Part of a small language model's weights.
Size: 14 layers, width 384, 3 heads of 128, vocabulary 10239, 32.7M parameters.
Architecture: RMSNorm after each block, rotary positions, no biases in attention or MLP, untied embeddings, normalized queries and keys.
Training: 828M tokens, 6319 steps.
MLP neurons of a small language model. Each row is named by its layer, matrix (gate and up: input weights) and neuron, and shows model dimensions 0-127. Each number is 500 + 50 x the weight over its row's rms, rounded and kept within 0 to 999. Numbers have three digits each. A neuron's up and down rows have the sign that makes its largest values positive.
A block is one neuron, or neurons of one layer that tend to fire together. After each block is what it responds to, as a language model described it from the Wikipedia text at the highest values.

L8.gate412:563467502463498545501419533474527534493554555466483584448472526561537545524472515540461561585483528521494441470468579393426536589594472619580518578466540563473466442489545467493433492594551519486415487515516507537498437504460522577513484510519412538508432537415502528591456496494406511525444553586431478532477533439515480441482409475518490431407502551526553493523429457515522469534602
L8.up412:516468503546357467553509500445484494377522549454513502317518500460467527590526483448589548531479470433544458409569536388427587490439567523484504581538535493504451515494493502630459515446498501422387502496564551553499512535451526549482486513481426504589486550389547477570450405417412506496498545484419512458517495504468481488496476459536617568504392523470399501429439500558558451487433
L8.gate802:537519487480526586501456534487464425435497535441481529467569463562416459500519483538588490556563537582479527476537407520454512487428616562530557514520517536435549531464565442529477565513428488557567480454399516519422497464523501381535451587592463441432420448481530416462531491428495508442446540473559423457490467524457510551503490470429502437545493482543560453514546488504557507483535
L8.up802:556521492515528650432454527527490475446494516492538603440540456525468503633618535558583498546469518512494452506526509435471533546590560559477633562500469516442590544517533539551479587465386468574509421490402482502487493448518511455505494548542541453559467475507451461475476466473569515487512475539520545477487529572538538535479497510500498527507436594540500387408492412513453477480507
Responds to: Mid-token fragments in technical text

L3.gate247:480432498440494605542537471478519532494586507551489497454503425459452490453519513474508513474449486539461560456484431535433498481488593498478560506484467506420512526453462435328508636470533453522485378432443479458504456476407498499614472565577534485473516512467585456492501440442536582537497531568473466416535491543566463479534447554564514485431439498495460508488456435660448482517518
L3.up247:521472551522535471569536507482460429453572573539438462529481550528439408476451522463474371493410480497613510481472457515439482467494485511479468493492464426483497397416530503437539575471551447490496452521469446570494405453524495499517575451548504498397513500514639541596479440551556553447502470550536487547510435453581488462441465526459531591497498594489503554494503432616432488470561
L3.gate428:500505487556641575516403549512457597514537487538378514528581428494461549459524537511505485538494476563485439448465467565480480508478541542508530482425441509550534486589457529431522479454500458501468519521433465530469512496495488393593545487546544542525504585520478567538530476594498511575476508597486502469517550389514519442548467498542485456445448453486517473537419576524491573546534
L3.up428:387552546543561535545455480472523522504474573577408511464459544485459533481500527472431533412448518510476536571457579500469478441508558501430487506509452488487488477533482490438519440455464444541450477537467526531481497570481531492651622510490506490482591567510515486592516566522499522557523587627482528458533471489576399483486462523511511446486497476542509552485496500545474538581543
L3.gate541:525547480533466503485520483606560532513540626533460466545528450470395540564524460485526510503420435594478554411485545542415508548508533561474550522433499501497563438551510462519488514482507530459533444455492525454379443481492536535516650553487475437494412539458587466506469470510504473488474542487497543522451545486535444399513476402491459390545414513501457533453379513506528474530551
L3.up541:509594529532502480531476448510501539431548607542430488548412550504455571550455479469478441436495466528562535551440552497447502517560467510532499517497464515533530467506415537510530476478514474536502435521504500545510452526518559508547587503428433502454489518466552569530513432540506488499498555546489606445482423515555458426469580442494520408566480520501490543587455428469481474517538
L3.gate556:557565493542465479402406490462546529479497492538483661518535365499470517509626501490489555572404562535465474445508507488452431532499573471483625504544546541446598520434446556553516577546506489501474520515552497459505465527413535491505558534457451493485449493488488493469475531453447537524463501476490534561499557430557520491590508456396480397517405501476517461476459519548516505644515
L3.up556:583489524592515448430425526375489474427520514586559553485547427497491569550565496541500497526436498489469424472541484420493494474573594544458604504573604484441537518433409561450542560496471514538455572599526440520477426489441544523480497553406425541425505498495497448528483616442532513492515555488529553433480538378522484508545494492464532476578411539494482564461544406610469468582538
L3.gate710:501561440526637464490435589530464441535595498515517588517505468529434568500536479516505467602469492646461475435473504546494496402501624491499519426473455520537512443542401469414545548424472515520505499506485427539493518398569539538601493570553499509481527581484462545514516538580491581533484368578506493515467454424493527485632490492537436399511470424452509542496505482466474523661512
L3.up710:449547465539609404547478504552444509520524514523508394565523513446517519535493520562432465532454489563526459429439550547489537460478510476525510438535559515546470479522467484408519539509543549539450443585518468609416387437611466526559545537472554517515518563493435553638544458522480615453461534569534493485471422510583518480538540512444466510482534657510480550540605452460505513589487
L3.gate719:590481475517556502434489546517581579515431489530525500471497513459465575558553489546518541440471515510640527501515513467438512565507543485482523516545486487433521471523529453498470531478515495497484480487543453487558492472518534535605520589395496470534473586535464457503491390519492493487504481510470443220461507495458545517491493464513499584518481456474456430476493368660467425555649
L3.up719:608473489499584466465471461526432574503430476564491509492573487426527496485555519553483523527513557555572512447432554512453527490589556516511462490471532522489504511492426504421516521511513419509423431471472448495526435539531493492690531456498514451408490541468438615534495493548500480535469524464444477537454563574502547556536467516466527581448566370536464403509445526548503566503564
L3.gate799:460472518474549595453401473557486462458472527501531541513509448444461477520548465511536519452479531487469477438487584504441545542470537490483571512493549523436576490534539479569486580544456602489569447545523410548486451498577559537499503492473487450505327541449558434546457400442505565516483569539458442479513606480578502517549482457499525488510425525499476561474504435414531482544485
L3.up799:496494524533473525457517579498522453451426493545540498563524524515416500473468475523488475486481400499496527572477474497475568494589522485396534507516474564531502484612485518471547405475504504550429497468530418466458408440507532451523553568438460477549518517516543500528566589614597460553534513436586501456486428461516474461445573493517444444421514554557644475459468450431412501604481
L3.gate992:526492478514441523499433504532439550475456553547412613503593417487454534590542435522540574512502516559516446470498545515460528518448515454516579520455496519515501444463457538427491418519520462485542385488478416476452511467465517466543511547578535437522412500470456509539484363509543614512461443537465498440433517540535482475473500408482540433584525455490458519456486507502482475531516
L3.up992:517495519526565514456412492524473567539507595505560662491432463430477559522514481477394500522506517530462485481466554468486504473557683407427557538569484507438479521515472528565471498506407425526471535418506482503500463436424581454436549538459469592528495495518428473464523508491536502513544513459592533488337497525534476465496500596574354341505476495488480541456396513504499588490594
Responds to: Noun phrase heads

L3.gate176:542491481514605497476489521546517483576556522441455410538471456484506574539547462504467504543503509528527495514488438567498501489477590419579520458481375585451565462534590373414475565506447509497507418565438530440501525478497504443542471495522549521532495638433531526440530479479452511424424393507492465522510476474507576456532451468531416493575496476466503455480567487455531466418511
L3.up176:512514543477468466429583477502395489459476435472534514439453538429459567474518518397444433409488504433519528445500454510506557491495578436541524483533499487424498511549622487464468582484536619558478467509439474524516452500450486411495543444563457468471502488551492525563502578566556510493470458449565464521493510569519504491481560438477529492581586471585540544420634463420521560396442
L3.gate381:527552431582582458515499473470459485491494522502520574545479446446510571555597385430496540505507595493528484388484491526476490614539453474491571518496492559474551539479495454434494592578467530520449479465484461473459514461473492492491511567554571465540421491414603489577518457504484560463441436430486483392390479484493556484505470389535503507527480511304517482436459506562504538487528
L3.up381:512532489469539571429558539437548570467456515500443520556447486472486438454566511405497483389531496482517543547423369519402448502510469570512588541540556477422537560522488481570452468543425433521475460473460530534522440555565483462516573476428494426548548543464514429510534519617465426506488505491411419488558498436508420502548525442473468525473546499577443486547603505513498475524497
L3.gate506:584559476563548566468390451544401490515518512459508529519490465552431509501581516424468491497535543521540517476384459566435531483419520412578535523458473526342520442528571473477482538606414525498500438471480438520507440474461492539494479510531505484480432606455579489516535504496491567444394510462411493436506514450409543387553527426528480451479494488420538537519462500430570507503464
L3.up506:586508497540577624531499439533442507484477495444456445510494518490485469478518496471475484470562496497522495557372520535419571468459514452548491560452549545421508469620583423498488485571459430515482481430641477513557395462531452621473525481490478483498443567510537533517537545489538507457465545421449485447545635469438448424490475400567609508408524504361474504535499552624548521488442
L3.gate516:537494406438502519442441469533483498518478557518493576491497420516485482489585538485454521546505529501518490464397377614435486487447465405562556430494483524433658479531554503462405565536398547499531508434499518472479452539495529513556513497520581480501515608446454491483442426483496535451424506498403436462465618492516572412559450477532498483482480493468433473472477488537542439508491
L3.up516:622401496498461525495575485401481605510445517541453530478472531544543553483501509375518425466557513427556496552509402508371593457539486467472501519596527437496563497542570510558425466472500508542453499406513481393499370497445508504528584416478552486514502502537483522530477518479477546500544462476477425432482545499478510470433485511531526510515557557552490548485575362591458422530580
L3.gate545:530483391465584503378369543516476460577531482483535619585577379497441512514548551522527464592498534518525498445456484574556493514500518426512538485428447539458572435476515474505405493627413585499493547539523554468494551435488536558501514519485470492559437525446463556522417522492443569506421452533529459464523516479492551483531413414517435408551439505465476459508498524441482416578554
L3.up545:438499493438607548502521547443595449459493459547532546520478454564536390557482547529518497570518421447457470482504582497558423508509427471536482441501426459583483438465516462457524519491524542457564476468468419554604480485499503486535478564487481429554460501441660564544502464409523551454521459534506514670535501461465600513544500561487474445497437519514532558554391503436442393504376
L3.gate639:435454472431504489437439464489456449632482553490532460474512538520523407530525580445447516449521485456537555527538405539478524524463428412513450340484479514493493583457610369514418491495506518514538509528515470495500448453469445560542554528512583451602448524513506518425448510564408422377388487417498435453506443555379512492490452517517512517480485485451508576521460456457536476594471
L3.up639:375470522366496528522537412459521446569438561504431523529494514471519531604473538430430556498509426392489492516467515515464529582559524475487537424552529506431535445511586439638443498477504401521477431574505458497459321525514537486512461499529547409533478466510527504538511530537457432531504578491525411471543524473563524488443509575457597518390500499546466540510472434483458497495453
L3.gate646:539576457492547467492443492521501479485490615466502530472549423541484529499666505487537565576566528498469442445444491581494470538470491486553608437427482540494566497506517470523450563539428567449506433484430530444505522555495525506533547531503471404498470559427483513464440483492467528449360471505402470465533549499486568475533340440478455529588469450472465427529426496516603448526444
L3.up646:451460421448540566457526497511557565599506415594500553523495444462473527538534500518478465507501429567525579530525494544599493554521499493549461481427469582400545498503520483343453519541578460472468492485584533599507459513596502464580448580523466544457434573466524511477510484590477538554496529495496473506532459475517436482536574495400543452430465488466472536486532568367471504511513
L3.gate843:564537381472613508453403556519524537593537587457517511505531412462484456503542524471471521557523537538553534477435498571472496503474506477516602483432418524436576443476519467442411521598423581443461506469472491494427488510529490504579531548591544457484455540430518490507431497483506574536371420481505450471473565462493497475514421497530459460548484472466434579498457506454524474576489
L3.up843:469559512520477593498492459440512611520498480558450402468538547519426485460527450497558459477446521537471550400461549533550542428456503579507438526436523538488492485474506418503494547436616504454468470557504521515508523450644511404509435519475467488533481512513531417466472580516495555509524603510460443400521364499514523461574560528553492488496493490467628416431509439529475496490544
Responds to: Mid-word r-syllable fragments

L3.gate44:526457481467479564520437517503486418520468556524574544418509435559470448555556556455559431552501504522510468378491507530486481544426601493490525522522519483468552443444582406487473484528386513499488410490468463466503516447587506484535533506462556460521439557463537428491475541470579583483472471526380507530540525544545527536484470454630428527519519500467530514454489553530520482439504
L3.up44:562422512547464498551467490501488431567478497515488470477474536523531562476472472493497471398558488440559421474536582542476533546494537474464502505553534477396483526444575473474484523530429563500431401497567445464437465517571537536543497483481547462411604559551534454476477474450537609464552602489389494538505553489472509482493408550584499458615539556502519573456517490486518448492540
L3.gate281:558534496511492491459501498510514515515454554479483532504515460480479468532517435508487605540516506484459485430461538513421548520534479536513448571454491530497534476472523403529469441519433447501420403547443427528562497485527541512512531529516475382497411487415617552570416474525483507509415469547411488419545579539540546494517441512490567480588447443485508575503425457504484428507484
L3.up281:547519512558474503411439478462459480491449489461419557507513501499511409549513480505491538540470529501540473461519537400424539502550500571487457562509535508515447471383532457555569401470428450508387499502524480568526523478608490504445514520456508416465444402508616516514486443515484466512502512493461567514479493527527538486409453472384453506535502496596533524444435515538476510473422
L3.gate517:476492469452524589508420634411504504463443548540420554455546410642477482549459496456524554483480481492471559543556558544454403476519543498505435455475516484506559437598614492432510425455532495535480452543486487446384480584548550419508480518608559504464393562496490467594519531506446563509481606472495456499554469549564540452449479497466516488525538539576473438482569516523500510566410
L3.up517:541410568555494536584528459473559608561473500516478443482467501471587523489448535451497455443536506490467345542581513514423511470470390598500537548546500323530504549498544547558485456507487520533551490480486516530526524480455560575481517426493552499500532471536443484486474380462460478417541533494438465510523483549493514540431470491567504527552587572503452483571476438544500458452490
L3.gate585:497498416459511572470460537493574515488539549525547495533487457522482465529604492590439497560485432620556486500443537598490475532516502438539571498520482531443607478505522428495349522482462496468494512542573519468528538557495552467513420449563485517511472557354474567526484492475410507536412475523461430417516558473445480490486455525478451465471505542434453552513525479511533553551503
L3.up585:479461445521445514459453533459509568451580510518519515504443561660482429476502505517462500412568406465613503522413533533525497524571431463522550506545529442421560560529488447454383458519481445511446583526517484485545452528492522501506553421487480566499502549416579504510514410481421467463466508524494522419485454471424437450468518431400475492519501575461464504592585489512528509552455
L3.gate705:439533361455592549463441575510484495511547496525582502524495475512486450588527556506449539478521483588461447524500538553495450493447587480559494477441463505445521475531497450368431537495412561414505475504478474484520469489579502528594549608508575442550325553447483517533480464414485545531420560542442474365543455468534529440555395423555536424552361505484424533473474540491522482525453
L3.up705:541416492531437505466448465524499481540525547416511526457537439501486531496565555476603459585365527463502506436481367550521462485431515503544522482467503487479541550470543451496431498543455574503544474525460438537469529508372467516491479438478489491553591533460453451486390524579443507464472412454457424565466488454455478461525461542536369551424574502458541509483500536466534451533548
L3.gate708:513594380470494550458435537496450514481466504542507416496544436411428455632540493441519561497526536516540438502486605567502485552539471508597484461451513502532543531493481513516445483443538581479511507520484462410526582478473511393504472517556524452490378509474409494484440433402460574495394622545486518405524543612543512554585492550564542509480506479471493333532526555575513539521484
L3.up708:454524398515422543437461444450491573534483507530568489524560550621474442561513523422551629498484554488524565479502499560507498529494469499625555441506547373496566428519471587567423462584467493461566468538439437360594493465503536450574428527428569494531427458475492445412480537467478548451469518563466522572507491444498519503527504470568509432361468417381495422508609606509544463475468
L3.gate760:620551477378490506441552539492497532572471489510539511465524427556518441522551431588531491583471439531471512462523407509417518478514477613554471566479507517482482465501511473500456461445533429514528429441391478518560507481546546525451529500592446386546466490438618437453438401512455445505469465465381457499475482512447432425565494480543498507451486455538509491502475530505575480516491
L3.up760:484537535449507378427449560606527454511454474515409509493525568480536464526491486509593504474565458466558556514507600473531497534487547416505548509497468456456458451412389539522490498518380540530535471491459497524464608561553588564491546532493498422539458500489581457432559594441529478539498428457427532492451480481501526556388522433490493541571519563571525504492394514523523474440462
L3.gate910:490532513427523561491389434500472460510487531515445557562489334532476460485570538418474525526565540456421480345440504564457536525506489562560449471494515532481603488496523396516450477574468531506529522473473454493485507509504579556455568458529523433538430556426523454426504424464434481429475528506473466521587546499467508457554468449458510494506506549450432455543480556489508475516363
L3.up910:424453515431479563524424411580438494505493497494406515579450448506502412445540484387541417470541548535417514443558520521508539461448501557507436473427590478434512506541479485568496457517504488459625481489497486502487554553548573554455543444419459424545413476472480433435516460442436452493472606549429452585610518549536550487502366475437499495604516437476530588495484530536532453566390
Responds to: Word-start fragments and measurement digits

L8.gate657:515606443524550503515474515484458526510513475635400554446508395484424489498572488516436575482515473509447493488520579439466466464490464473524512526540514506562542425471487521521361536470443492501535433503436486588511468468566494506621568609551479573561484527538498458389518455494497517544470479608497497520501466518642485470520476437492496441500553442574416506512454492481523484500384
L8.up657:416514497520452493405451543439436416558457486461471505574504509494523533569499431501459529510427405567459626473445583521532469581540424527478553526468506497504466553481576455525419541496402581409431493563434423535508498388506509442531548530566451510463512504361533423492505477585510551510499491457549464554457466473442436523488475602431511509502545447505387487423574563497485477548544
L8.gate976:478473497466515481482454606509457498557506501585494445549486412528486525510552476478535581525541458529452502422482433548493505452544472487574496407462485514482439386485502446507484511399541542465513487532566522560555522441587484530511514502527401554489459530550519459500494474506511442436414511493491436523513570480473496437536470478466490443471516471477538517528567558457591509570482
L8.up976:509546509511428423521506566516506500443502449528490448560463511487549581485440401461481495427478426521510467461501501554520486485515461560510503421507546494514413482589482491433561495369618466521507458522518544552534449431569533524468450554563432558456569490532507425480574427504526504435505490553492550497558505524439431478486469552451489438490501534511440516442528566475469497541487
Responds to: Rank and table headers

L10.gate93:542465480433571538460464500487537490582526507468486591514510542600486513479500578447459503420473520568584464491404503461434480496506491507514503621517544482508488456551466477567542534531520579591433553610559575534402417537478545537454613525476480502457520540505582381534558398447489589496489519488442526501558526437458431426505501409415541463615473564517519515529489537546467500498440
L10.up93:523472491469531564485419480477594496490469518516438473497502561491467575609460498486469500603476507606573481485451489560432471432553472500523493534491508561431494491506537545463519473521441551637425501379443473498452467455518553500600427501504543507538573454427513597504515501560517526590496422574518560476495468537477466475541537441474531511504581594618545499478518493481503510525512
L10.gate118:484449515483374515570450499398552572499444525481499492520468501523531430506438525545467505491497533526511541516518479484544458499507525551553478553453503479427542500494551528500470529517531516511453449471506445483537422464388574530551438503562462537568499490509589489464531496493478524532493566540506446481436449439504497424465484460537423564477485525582506615573457491603518512450530
L10.up118:462501482523488509495439448536504496531547505523520527502495439519511527570468493512510487513519488477464436438481470625508560446472516462490480601415451581504502499465529519485554468540501432426517449532490481566546470523484517692532469521587468487498430477437549518440563469596513504512504437474577489523537510512584521466573477519563461537543592563494514521484443526448518544534540
L10.gate163:430497470473469532508444567516502548528456493490512385502516542477444516514586527532671536499482527459533469534566472524512480505481499541567514608554460396443496521505473483470615546569516516491485412396473536532418520504379551513552510509502440599474575614342486437532506478430492517507443513488544562531499411450577542516555521502459498623401442516515470473499568420533519499455580
L10.up163:468521401476478465514472456480453595452396549554455437477510441532447527563550516558518567481477557521544557524546493533542474417474503503539531571502412490496493542532490508484539492600518536570494375505480573555388507476430523503547531590504456584510615577377546435524460498528530541522476513511527545508461472426593500509503469519505544636477441534511506508512588448579510520578600
L10.gate764:480464516540446504537485487474435561513578557532486478545529462529379521594527432519490494510459526576478483438504507640533477549542535480529531519553497508457496424505467503418425589466485544503463339438472431603487472513518523483560550507563490551442461514480526539464483436587470630549481454507538528496487407519460497463554455468534442498531484413510468584572619488525492458553488
L10.up764:445526486432575555529463468475582519470547482504515583567500507554593401469531452554440552550529484535521518494512549492541561412522526438488553522470542591509535510527506404529516503525390612422491511511528466489617538376392508550524470546523413513594598432523580500512506537496556470460532483487580421461484457424438581485470565531399452392394421513556510469545439519513484656525513
Responds to: Activity and domain nouns

L8.gate271:557557490549503470610524564485435503448519523488513550506473554510462438516520463500518579500404615511527549505488551645586569461487484476558607535506511516418547493459580469441505589461387488544519485529483457570504477585550520420569543527588533491457489575513614511529393537475423515436460515464410402559523545411485537489556422464473546558478470463489528529519493516482602509459433
L8.up271:578501485458463520624554433530502399485543470448514438489521662468483429596446507480524554465487618505520537518455550587478546407491478531556570492505516499429534479541487412485454514479423522615464448476495463542525462481554503448541534509618501476488482456566545500451470545439490441475497458428480497540457591511472538507485436496523426563431520518513528555547465559512519518431447
L8.gate531:440475497482581526497542515590454519478493564489497470515443462509497575513429401454439539488553537555500404547484472410512506478559507477508576439491489495410458486481456437498515550510480592553561551638480448572501403566578448471508538511496431499512491531508565667465439506470420467531448448530380413436438499485468544522486369487422576547559573430402493466569453440495529518495511
L8.up531:428455487492605457420526531537503522550429495522482484639417532512539565564484425425506479560523555498536425554522499461390494510659531485454585494567514543573446513473448505494524524452503438557488419545518530520532408543527455474446572520484469430436494478506527565517499520564545480526505358504431450590370593540530620512401532473484490543541584505498457452547473466463471564496565
Responds to: Initial Y/U in names

L10.gate406:444511552516512626537475473555579528447450536522568551480550434482434501465532451524542493541577417478519495446460480470467426541485523560502496548376571498469517556565496446562431411521532466560505483521507519435582539498534493393474587465509457519551437542509558525516557484558487578522459606497464513595360484540532426505474429548580504553498493541520478521580477527558538550483425
L10.up406:434495533617477480565438567449501469511474487570464456507530476565491485472560541464538566519525448514436476461561444561532431488479497438496492532471533525431584498490469504517482503458446627446598497446500485547557504481543498429438446462543427608476536439487454436510494496560541536523482606532469470497502531519439521464457514533490467511470473505553526579620453522561477528466550
L10.gate486:465533491537497555470507509517493492461402513521499457472479467515595494442606450582539573516488432483403519413520483508536473521477508490578466519491563497507438499442530411537505495445430575500494495482389536510461481508494450554528447615536554517421525514496511479523521577509523497476476504579463549435524499422487462519574549492489554536557425495645542484514409518500669508527445
L10.up486:431439503583527582532549466510446465469435423518430547480607502458550388386549503517481519538535525529455498409524469596471484432471510543528418407609574493488442531479488486558568453439545524465497430593559514486570534582532512625478455500554454534429428549489561368567503423484464617420479494465533465472460446429559450571528530529524480528486482527560600524510542418412573491512402
L10.gate709:527441530485547501583414499429539542487372540502454480549463515523443469531488484390504540484463507506478519449548534562499538548454478520547514471479561501484590562452480441479444424442493492464447390530581484461491544549454478523463469516536443418538445477402479436510511511494440410472451520502465545503552480549545448583537475613498521522571421476470562473465464597647523546555457
L10.up709:467477409545665500557550532541455540546403577546574493505535493458449444556425500549524522544500526551521478454433623522477524446481450502478603544487507485480510627536547460444457528455410506449498419576501461539525404578503604532548526590563529571432535507491586491572518460491507502450501536489489505498514498524516525543640535522553575481514474518477457465484437510559531528451508
L10.gate742:393433469499478431542474505535566556533486529484562478541561464522610551439550576441536526510516534539432522474516521572531614475489509577526508480440507539546583486409490438465489496454563484441548451465455492521528490557457535466501475420529488538448361454435562456495513597493447537463466521434513497514473509604499388426568396545461501510553525447483519515433469535504502500405431
L10.up742:470380444432448490471554505491484480475503454462508454515507398503556558479509474519592498544488615513473464425516495505489481474447453460503466393538483454506500495481513413531521598448524542424601528535443467466494568490509495461469448453526512444533448461506546510495502529398444555587504446444488442549493533535496513533638445592445527552523491525419498527426509552474512373424434
Responds to: Formula subscripts and heading words